config.yaml
num_hidden_layers: 16
hidden_size: 512
num_attention_heads: 8
num_key_value_heads: 2
head_dim: 64
intermediate_size: 2048
vocab_size: 32000
hidden_act: "tanh_gelu"
norm: "layernorm"
norm_place: "pre"
norm_eps: 1e-05
positions: "learned"
qk_norm: true
attn_scale: 0.125
bias: "all"
tie_word_embeddings: false
parallel_block: false
init: "normal"
init_std_qkv: 0.0278
init_std_o: 0.00492
init_std_up: 0.0278
init_std_down: 0.00492
optimizer: "adamw"
learning_rate: 0.000794
lr_mult_up: 0.639
beta1: 0.95
beta2: 0.95
lr_head: 0.0039
max_grad_norm: 1.0
warmup_steps: 484
schedule: "wsd"
decay_fraction: 0.928
decay_shape: "cos"
final_lr_fraction: 0.1
batch_tokens: [65536, 131072, 262144, 524288]
max_seq_len: 1024
doc_mask: true
train_tokens: 1339000000
max_steps: 5506
dataset: "wikipedia_en"
MLP neurons of a small language model. Each row is named by its layer, matrix (up: input weights) and neuron, and shows model dimensions 0-169. Each number is 128 + 32 x the weight over its row's rms, rounded and kept within 0 to 255. Numbers have three digits each.
A block is one neuron, or neurons of one layer that tend to fire together. After each block is what it responds to, as a language model described it from the Wikipedia text at the highest values.

L2.up1879:141112120127089138120125150137163104098152165138139134144095124124193112138122124126128047151129157128080133086110135158122097110131178151151216114159049119120122137109087105127135104161122164164099100148104127110068126087056126156169124071110074142107146132131088137139117163113117157077182127108135063149146087157144108141071130122068129149066098131098135192137207106110088129145100158117150147124130116137094112116118037107161137135154151108229170148123090105100145136074087158136142170133119150161146115175
Responds to: Military ranks and occupations

L2.up1509:102161129138177138086116144130122141155135132145148121109148190113153086118048098111122013109111114123055118143132136165100155141176141178127102131129133122119150181144135143085138112120110105041077134139097151101170145105112108116071102149159140031065125140113125150108171141083118128148123099154102157179191171111117095132133137110127138100156059118158144105132115121150085150100100106164130053138117086115114105172155089113142164098127133101084167138195163128164141122092176139086128161133132083129117107212
Responds to: Table headers and proper-name words

L13.up7:130109120130110119131096079127145157102174149070155174138139133167175111084180098089113146094195179111133100101100179131141033136139080133074152098139145121081140185136139118139142143101147113107121098131111149150118135110072122132204071085112178100038072133107130112159170123150117133132108138087110095157133154168135124129090158167143080203166123156035092110129138112137109112128144175108125139094136116138173133144070130118150120143175115065132162115100159115055164120113120165063132120119107118106081044177
L13.up499:128101127183119103100123163142121167137126122113083178151168131138130167076151084074146156126078220095087156050140138171068062122145064156126097192071165076128116131164126095120090104109113094127136103145133146148101142111095193123174132061183153139099112061138110105157160166159120102121128088052136124122100148154123164164161098171095119126092050126108097143121148131139153052098159168142159192091099095189108156134116129136099130154149081121138120177065130154114134079126139136073108085089093165119148111164
L13.up692:141129180097133173140110102100153117145166107089128153133093135134175085088132132136113122111156103123088076078122162127149139112126137064130104149091134097092121174176127131114082225143088064105128084160181104153101143170133146118129072038163103144133120151141089131088180112172112142114137134103152121233176166149097148112107143164154146165136095108137091152118135092167166097124110142123112146088125110177151140117144089085160125158148084096123137124065097031091130142132122104126095093160101072139163076196
L13.up1193:103182107176190158119149136128168139148126128098080176109059163146132138098093084086162146136112131161130110099166128139072057176198080119073107169063132099125077093113156113139104110131125116156168161122084148137085163066110207120141116072146164085130140160115085128163156116183079165154132096101141113112110143150170136106133142092153178174172091160134104170113147149100164114145133193093151149164126092171157110126095133154125160112169104119103180049098088157108129124173112199159088132131101075100133194170
L13.up1567:088108127137133146096104127105107149132175163120169110094105080161108121074136122095162112118124154133176135091165152126113094185151163120084144032125179086132147182176127109107097167155081096133142104164097091024075121151146171121120152105149150072105089131108140174154162136142092155089139104070111228131139120120142155118099131170093097171123032146143080136159157126086114088135113159117131106139101092170133174145068109188184120127152127116121103150142096113130143159128119153055156120141127143123164129129
L13.up1922:159079122125133093131121114131152154095151177079143202082197177147125117099151148104154128117157170124131114060128142153128052151133130106149137112119130107174183142115093127146082144141091097131133124162139138099116145112086141107131126110160100160056119126164127149117156124122141126166139123111147116129152118172108123121106153163113142167129085148131117132165132135133131063170099153175129173122115124150151110148121105159147137172241119037094135111097130147080159172091086114090132095091134154059134076138
L13.up1944:123125161221111090132132136139157137100142154099161167116206146114155154184143098128082090044157140108094170122121149163157135146164122100133157125077120059173111111089133103146089103159162136136114103171156166148116154123112186106154106076151088153085158129137134079150204111171105155089167169069184112148120095113143173163122166141120129124158094147116093176141115068130166100119095147112121166114166135147118085156067120158136115130150111072145025105117143149047150132141081163147166137137101111162138161099
L13.up1945:131146159099096124113146152156121155173128194101127124142140135129150143120114128086093108084162170130140129035129160140113113111123140144089153139086136089160136132160128053061134136106164083161140126169166102133151100102102214116179089061162123124085125093129133129140169149170115162124083120105169170171093096158160121120126164176073062167147130136169117135107134122128150124079096147106183170128147054153137091148048085163122118097140152123110088069138124149042131172100102181080120111148087172118146075119
Responds to: Mid-word name fragments

L3.up23:122132112126149100077154091126165214142101187124119148109133137119140192144101155114173125106139042108143154119125117101101116154138173141102127145132096140105148090106155151133140123139104170139135170176141088144168091113133110148115154123166121119080159063168144208150120106146145126164186111097119121216090075160202141094118120080089077173159126120123109166171123115101071132106163099150087105182191140099146185146103096109183098133097120102111127068111131189089058100125146152146111052157168119186135133113
L3.up51:099167188118115090073131153134103132229201105151112139157120130148170098174131117125143178087096091137143085118114150143133126134139152070118117146121095141065153088139109098127065158169201188147133155165095126196104134124104139109093129172130088079122095078125088058130109123112128152177138120126166104198182184121141147086158144072112149108096113102022054150149167097150085097147122141137057107215158148131115138096084130178126138120164103087126135106116129153130107120100071135152112073115119189204111116134
L3.up467:142161154122111125133148140154154132138084201145076134132112113110141157182102138069145103127154061136134115105108111135120068106084186126097093190141093136109092109122081140113116164123135162106185153155157134142122063119131090113123132123143134156085153085145198186146101111152112139185154113102133123169117090168105154060145141053137140121163118103121070148119117115124078122125103133157123129145131128112173129128122124133170113161116065124129117072107116140104053101096112153104116089132143130190156115136
L3.up794:155146095103090173060179212144111084139161119152133153183104126100157165150134121124070100098173119127151165096119121134088108145126142158116110130059130106143097132127130104170156124143145144154160121149143098114039139133119103170082102114159127091118115192089233153110176151171148132111094135135126102142150165098079119105129176059094113102110129109135078119086165111142114140131016089196089181097178138150124160110144129132112128188165104069123082106124146119144094166113153150148133132103143118130148112134
L3.up856:146161160111108144093174129190172179139093182074102125108132126100135096165086150057163106125174093128134107110123162088113104120116193133101142201128080102098062127102107114083067159146123137106165129166148117136122032128127084120127148122156129147111127128133114150126098126118140164135137074086128105174130073160115140063134161102135107129169128085061120145129104091138081141108060121179125114135158123109140111104128056144164175181213128105122114080108122129104075119118102201111141128160099098177160154143
L3.up886:124172131089040106138114179188142103172129151149144179115096140112174119132114107081130130102142103120152101099140136105113150109188122090135138139145118086085143167159109149166080098133168210127161122143115143141080097090133137143108100083145131149092170188149144080114134184078118116158088100062060100154097102074127092059108136103136132192157111116142154178165143147146095149100083042043126171199154191143094179096094122101194130161160148097209122082130122105107127102080071208118126149078122075120147115131
L3.up1094:101162027162121108108089096100135193113112175163126126143107133149126130160159122132185117137126135115115147068140140111138135127140156115106181113193118095048127111119125146118146071112102179123161156105131106114147123023116102113146122086182104113138158137153162134103117170119158099128126117132078140147058098130172108071108185134156051167124124151099110200074141100137038133151156095101138122146133106130120152125095138165213107154134094092120111109073101122077141146093121129102101110170072088214163114142
L3.up1628:121168171127093121154185139153174123136092177125104098139123108098141119146092181067109117128172123127116149124117145095123063113100189140109080165129088095124084155104101151118122158115112154100171157143166127111094081131141105125106156144121104150064145133165148160133111127113120146171143119067155147197121081179129164095144159080105109160131137092139048121120113127124061108128079140169085150144125121080157082145117076110185133182164102128080101078123142119089071134090126196103129102180137096159172109161
Responds to: Proper-noun first fragments

L13.up381:112151138184118103114093063171117195201153090094085128139115134103129164185136103130140136149111167079165186105120131110109137173163123083091142167057054184158138130092159102158152100099107104093115104133154138155100104099108136108144182093108160196154161105126163118108153152164166156116128150136130099152119133082096209125102085129112124155137138104120113129125129124133134110103124135104159129125109073123178094073078124158135077148149095114142145061116144124108114082102164173028121119122108146113103152158
L13.up579:124142121109133072161112115094107110147133150095120160165091163161155148188152134074141173096123109048100128076126133121154098135132062097127133116094152098159139155152150109132176096188108122113131138089147089183055053092072158114123124122177169136170175160118139111102160109149096093108123103160110082131148108136105119066122083206100133125109119086132086105139165125106104129120063142086108104156127127130114049156106176113122145120115101105095134068117123134159136068145134136104111117082114103152106167150
L13.up820:123155179081129112128164148091102111126198114145096104151088146108084145162136097147112137117158137129124171116088159189125129225128094129075150119121121076125140137134127106085137111133118113108045107033111110136146106125110086164145080155175157119104201179124162098091113120145112096150174126123141092150081103165149139109078133109124144108152104123088113162213162124168124128090110162147112231140111128185157108145140108114092100102111129119134131128119090121142125138113165159082097123076095178174070155107
L13.up904:139152143122126155109092058115142109144115152159103102157141155171109134115142076172146195113132104113096114181131177135128146107146074082143136145167138088111115105116146102095151096125137116118057088085110144143078098171095120100121170107117126114118205093141090101102147146150151083122135106156144127139039144110171097128132120112140096119122144128096084174197138146080147180080118138120161147142105067127132157133150127066088106137130153118212093164145107176112145169134175112136119066092064122153101166156
L13.up1036:065120172200067183108088049154123106197175123152129133118106133092152142135147152128127177150066156124064106136128134133165085139115162088114157120173069095109143163116174093151104137147153198158138102113114113108074115076067095152135095108147145153148144127111107109101188142139135150044126172064166124134122146074175173107105049156036151152077098129067089102126092161141080137141092155049134225172223153109137155131031127099150143094126120147152127079119102120122141124144101145162148169130132177138106109125
L13.up1320:106154128140095105124106051186076199118148097152046130156178128173166151132182098114079138133097152189152129100152132161134124153151092082122174127148115091120129102203124092084077096114063113155112143126129157130045140106058136138129091140183108135138133128151157104080217145138083174128179154138151133189075137138190102077130099122099137212095075130099086125194129098158124106122180116138124184117158117118125196107149121144134095135163131103165122097092099107153145093123142138109166137158101128124114119117
L13.up1425:151107106094076063093058114123118136125125164109102107154163150123175163076180107111095154112113115119128116109137136121089080055143089132126186150136125065157108138169159097097125115139108143087122139132163082179097154123133127162115112122123167105140112197138165108167105148177134120076108102111089176133086107102173133125121094182118154121112188049101049111168132145131115104076177156111135073091063115095104176163079097138134137102135120149145097142113064161097151094213100147135112073062140195131112120124
L13.up1699:146147101143113102097091095162150192102117171108107099133158106112139186183156072050121148114099128126173093116203146137110108118116058185155182162137162097146133153149139151153104095096117148166134127089110117171074192118100113078074102102131143135070132103155108082119152125142101055164141057174099166160116180139169123094110058154124114094074088099179111130127085199083149098037110178168091116167115171176105177122114141109134126159119156128175168197107145146110133150111148114098152088105101182113119112124
Responds to: Upcoming year predictor

L3.up220:157130129138091169086134123174171167170095129110151082129143121091110092116179098123154089116134124126104097167186124077124155080174106196156108141113130140159202097105153135124103173154058130122139133123149096163120150146115107072148143133122106116178138117106147134049156165123129152142145102120087165106147118132112073149161136132165146091158108057115060085128081162132110186160133137154138080037104121122090019146142155109156100136137092116182151094119124123170157108107071129193104103139158127092109047137
L3.up953:126186176139135107105119092135136141184138129128117165149084137145132115150195135099093142113134140158142091152130135129088103100104117116084052150143140145114157105108112156150200073132137120139172143077111143135080131198129138110153145133189098133164132126114110064057133080146150018152136133125135140114136116154094124101149132138092115140202114116210122100140124191121141137117170095114170093033102111139128098121096125132091132154156138082156131124116139086163199128128071085048143136144134096135159096120
L3.up1018:113155139149085054114131155125130193112157113072132190216133119182214126140088143121084081138183135091112091136132131168189130141163135132137143169109151161118135147121178099159104136111123144119164081091133074132147153156090094095115137105180047161089064105090133129148131111146147158103145124115204126169170094198051113098109168190092111162143153125110119136124095097137118143081100098154144108108177072154137145084123109112128120109078152065164154130128122147161159122148121114062147233122125142132121081144
L3.up1078:138109209174112141068165138140135129161169176091126123129163168153140106141101095090095159122193139129139094108152187136129109054110113119128095153114144175094167119124105043130115091138190120102137098148165123126181126147094171131173119095129107078107135102176118112132148136145092072130096145170118097132160118084109203161083188149123131186146129122150120140108124106140106120108109096153153144147142083167146093114046085098118105141071148075121178109057083159139156093107048101141089127092100150181126101194
L3.up1292:132126149168112193131124141159147108125108112138129097098088151127169157124083146125065133082139136138136153104135171133176183160133121158130135141129069154141125122122107133120167140118122161053125181187046131144135148107117128102130100137122079099130140123123111133077109117107135072159105115114133166119097124143104140174121144120128124232124141164090128128140058162171070113149116156131121111098138140093146134191096131135127122097107101172124162070121047111122126123153126102175107174151109124143012185122
L3.up1580:130202091122141087163116112087113152123132104107121079178145107146162134129132117171146136079215018174056133099162132127100121136141150053155112111115120118047049117156105133144132115110172112097132152108149118143071108123130134092147173135105124099125125100130156117082083141113144111153127150105091169124133100135108064185125125113129080172073135121159180102187142094104096092128171101148101125117155153158115198022100146107111115077087071118167121125151118133100125075151079118060157112179148161152142066121
L3.up1752:139127141152117084127134164165176084078137119081099124122149146165161134136054115131135110098142079114068103091162149148142121064114132116122121143156159058120128130140087091085161126115132145064148138155142138135169111138084157128136130091064144114112085054128104126129039159128118110145088115109159128067147126130067083061086116163106082159080124154115133121178133062091143108079127122061166132135146120148126177116104113106133111116130154126184131176139087148137170085150092118157175128151180159144125138107
L3.up1998:160182122120127095157113103097112140160160121093132106195123120185107152106152118107131156085190087129059140097137147156141122088064051094169092091160143122082106110145091098132165103075127142108181111160088137091070119122107091090132170128142132127086125133165121083074113138174137128139159148080132118099173143154094102093138106177109102164113124122122097081184081125100139094055149143078131195141163150140128138085076109085111145099127139093223136082130071130120157011119128028126165148159151129145148109126
Responds to: Second word of names

L2.up212:119109088142112181132121171125137140136117134142149118183160134087156087237108139096111109036149145093155126142096197124141037161135083147141073060150136118129009143101111138232121137145163212168165148105110131087099169059122108111150101120129118105098113152136147133111109129114185132093177145115098107133069150102110162093119159125111130133145121084138100125072178151158093155130144144132107130091167138145104121124113072111146109110164134076107037157117150137136144142164152157118109093101095128146116072170
Responds to: Proper-name first pieces

L3.up47:106093155127109114112084166159162128141126169098125113112145130199176090152148128030071092157051132126089156144122104121148113104123169108076143131117148104114089155118141097104098154181158181196084104220104092130161116159133127123131053125152119124078074109112103115182164114162130147151150114126149092152218118142081178175058159181106109147139120100099104152128094141140120152156072178138132142170162121116111132107103123147124136117171125139078151079109129114095128133096087120134187133128130066129163140177
L3.up684:136109161108142131116102135113218123160135133081084134110154133139107107190109144028149094149126148129107174109143150122136125109147124115086182141083118143093185201137137112104120154143101111168148113135090123133170141065127139099139135118066120155075132137144103157192071173154108118056114094146174079195155167113098169183056134161128120110143090121128147146166126144123080146123125167106119116070171106134145107118127112131137135105138155121158111115075154152047125206138131134128148181133123086115126162169
L3.up966:122151093225063094157142134167145185132121111138164176097137142179202166131095155045190147138147109145124114084137110112172158086164153157115197100172134123136149090098066134135121151165100147181125180124148116093169149067084119133157185158125074121133158128173097087040063166093113075100162103135094121140129107133121210087115128105138125117122156116158082165086130167125095122139147090086087099182135102106117081092143096166135092168199147099121147139111105098115117115118094103089118151122105107144182196193
L3.up1440:096124161141127164114150148124202148136089172155087125113121125142158075190158128094128100120081123162111178125155144124097107110112156118080164144086115052135135129088139096127101158151136104188152144160104119100170137094117114140124100115106085146108135177139122122182134114133122131023217129189077077170141158103151162171079135089090114135136160078124148127111122115180111175126082176192094131105118111076111116103150114152125117083098153157081119148049156160100082132100132140150175182175132069156116127220
L3.up1600:125130155148111076138135102118147167164184194138110170109152127174142127114178125048128123132135111120060101108114139112147090104183132147129150186104150093100147084177122124189071111120157165182095109152203156114124166112106149111120119107103082138139153106156105107118116146109166087155157113120119117118075119142113170128095141181113145135075104132117136138109134149200107148121113188099123139207187157163096112100030097203196090128175113134164128102117114098052144116067082122179177101156140125115129120146
L3.up1654:125075197171131119169123188135186120195148161147081140172122066156100130166128147028116110153109114156142174091122135135133117094190148128048124214109113113116124096116114094183081126110135168145138110088123104144167110106092152183098155115111176106098133113161108142155087146144130101113178107172112094123123151131124188149056152160099096098155144109124105132112104136185070144121108162125134159123146139136097154050022111177116121076180141134133092087110105151106082110116081099160138137127184122136121130122
L3.up1659:090132100155102147136166087109119132135151156127173125125153144125181123105144123125169087100181157118127156141129122132123136132178118098135167134169104099056132112136122118173151138193117147095137147167131150099129113098119127083127157105155093089094137160179200105133142171102154102176113146125096101153121103086078127124146150168105140157070134163141175104170151130150116113105153176143059136136129100138124165079112148090145102074145119115093067126116156161131107098083093091133143128130153127151141120108
L3.up1687:153149197092152090132157149063137156120180162109083191069171118185092093121161155096048072174108089119121112107119132089170113146167136174123148143117181070124088084127094103147112120113127127162091075106154139076190109147132070161093108074108121145067128175143175117201139132149126146190164147115084129103141086143106143126115162150101122173120110096095124152076109094098062170123082148122147102129138090164068114144022118148154098109106173162124137127117101093104088165067142162131162142148139145138095178134
Responds to: Nationality adjectives

L13.up73:113142208130161146149132195135123106103125124146142168114155076142124045121098156160102114142130170108138107128118136069116098153118119102165123154115102121076073008123136185125129138158143141187175070058114097101144067209121109097117085113064211141131164150113100178078150118151088151152113075108115141114143130142095113113103137150029122132100136100080154058141168115183125124136093112074143146160156117083161078141076153172184143161118101165090117130142106112136194128147114145150129101124106147166133157233
L13.up374:134106134134148090104159121122122138120179155178148149183229042123106129105126150122115095135141119144127124111165112145083115102124113112074191146146129154108202105079137139097152164183130133094068086153085168102138065051144139140147162110103091107129084110155207096182161103131115115117163110122126148106106105141210088170118182136157151134105125112120117129132170108168117189124127123138071138088091084164116159106099108172164085146133065165140107061074140127098131117160120162130147113127158094122099162125
L13.up808:056085178154031157150118100068102155158104165103160093120147180110144119150102117168094084133101158135117137101124129090101079142148102145051111166102167119136168124041171067147134092110128195094128113116148131111146124088137090116122052062143181147124078162139155131067221118128141121122132111172129111116094099102117141138120124171108109189089184108160094116079111162121111098175125134073121121140180135121206124199056127194181151115179124124147126111093138110099139130108154160091134063125126098124165184144
L13.up1209:172154149175073081115116070151113181159132133162044189102197046113133094120116161101149094113090116142132158117114109139066106110195101144141131142168072118188167102093148120110130136151082147105103107090137146092036064121114129116133112118143093194111161146115125075121131131111160110034167135077101183112124114111122140124141156160105185109136126117106135134160063137183175117116168124109094131169128170149078158141103090099171152147065092123174145142144104104129160153122129134127157126105146144116179134165
L13.up1252:143169150160137097138155162128117113139183146209126129153138067221176103120134123131133145135125163113131104116150124156128140041154085068114117117124047139137207098091130154168120157154052167110111078097097129117092118083122139115087096093143120108168178168097138115109185135118112105129135118063129109113157141101203127085095185191098125110052083093122121154137102120138120185149123096126155135098126067129178134103132152133174128115141140146189136087110107130080120102162127172143133120045153159114178112160
L13.up1307:127173134158148121123133163120102124122156137115117134078103136137169103229141112107152122133146143110137151128152121080128144209102124099073136172156045106132126074119162133144169124190145166164127169121060120110108163073101134113101133125133079111167118228109152144114122116162180124091150102143097154157142157164163169167140122149101145125136144122064130086131090136142086094136134145105134150144125142126113110158161048149161138169098146084137125127161101085148157092157101153072138114096148024115098095133
L13.up1501:116136192099120107148163114108079136224175139103158116127130146160126150136174086113157142126097099136091155159129139084160130121130120091140119113156122068100121111122124125107139112208162141158109076152118155119166087089083154104145174112073145128140116141096156130114114125101180106157067157128188120123167102097102079154160104219090169161119122102117117126163161070130140093075185120113147187152183097152111161055042160165162115067151135110072072163098137108104205052123120162134148192152121144188075090132
L13.up1798:114151166170159111062151102129134153194126179116147119157143166114138132130115112105043115144133091038134154154121138121111045130120089127095157103096061040186097113162179136155141123138169158070101149126171156141154063078111113156117127058072129118141144116128142130090220122160068185102157165153096140147154099116102133121146075139091123143159154129088126129161144127170168147177104121120092184112098112096149126154074171141146161165172107119112095167144122119110178099114157139117123103121120046107123085168
Responds to: Connectives before object phrases

L3.up280:096092133151101160111212108152132196099136145125127159111091137123142107100154124147037097123186056215125171083144123110113113133158117159061098125176114095116129115102076114131085137108100141134152139127149100141123131151141091165143108125134091137120158119168101140129116155180101154075164077136157113120100034113143145110133143097107114166165123097119112162129090123173115119138106076086111145130150085085169135080112048134149195184124116116123072086140162193144109144148090132155120124155138109096141135138
L3.up320:151056142089123109134136108153158165123152122051114198176151147173134142128114101093108149085117131115096104135160175156123079126124184105137079192128125148077066170150114113202104077122135140142110118124146163117148125109080172191097182031082097198115085101171084113195121157116060055125135074109117107104136135113098105068141142169110076141151122126140095119132133103112132142161097121096181138162123156110166112066106101127162102170140124121221172127121079120071142145081124141144143087130076127203147112169
L3.up683:133090139140128144124143107079183135073148152078134184106104138121122147128159166124033126130103126132101167089135117144120054138140153179070145171152091116078112077148112154183085125133120139198137140091137155162112129121099108138165085121193140136097132170127137110096170169135068151106200110113133143094134110153141068099145150079060145113210125107070150190162053100163172132162074143120166161129129149083183135076118004104147139201153156137140122133142148178139184174143124161132121134142157115149135132132
L3.up722:152165151130154169184111052140148110127222079091113165100196145136110096117147117101119128109146158122104150158171135150049158149177102098164122157092107142109119070137114135126152144162140077150132108126091086145129124129110144120150093068137148093110126154114121114143130145068111043134160103119149125140063114153136087120134120109158157125117114143116246127160133152158173088122149092093156138120164121144152196083164098098157096208110151162141154110149086105142148124099126171126159153104137000173157146140
L3.up860:190107119140075160119143164150157108076045204121117115187134112115201126084139104127101119155118130113156194080131106135118160072146129161077171121138101050157168114149121135123096130134124136206112091139160116108119115086108091106134077146125102123090197151138042154099201092138118152120199105180065164150130119148121114122021145099077146105098100155043138150089167134130126170162033153105203131099119113065112109132166053149162187187169132115156154170132142156158136113136140133123100113086124102122135134198
L3.up1084:093134112119099151133100151104203105108138165085116203137158138137187125129190143062089147104134135144113122099124161092124093116129097089073093209153117128097114102134126160180072112134160157137114057157151131129065145108097112115142088108135140140135160167122136094106204131100096156154152102116122133141141100193170132090118167114105106142087091112116147168170161143185102131136063090091166143141157193160156058121085070121171135158105158106167103128129053136088122132136091162128171149135110167166151104178
L3.up1472:120123146195112109104140116137116064136161135037149140191114111101166156140130164143077119154150144078111164150111125184125071123128130125118143144112105133115093106160086107129122171136162141125126105155162088146156131155098129144131086135138165122037056132107060120129106167179070100118127075117103121124213122184119067087111138134073126116124112136107165160116153080104142124140079100147124172095125162127165125135075095151154146151100152114148150131104100137097164153122100085092169136073157128176154160187
L3.up1597:084068079160135192115153124147158136109084166109123158129111104095129102131145162124105104125161152158142113130160134150154134101131145136092134134164070079020130120137103141089124120092110078118157082136145112115222133131093123102139117177102125128086217119109095169082149139092114135105148095125122160148106117136139146129118166095088107112152136116065177162120088140208106148132144164077029151101101071110134084125125039122136166141108123123113141109123154142148141144138113138124134119156157109122174183169
Responds to: Military unit terms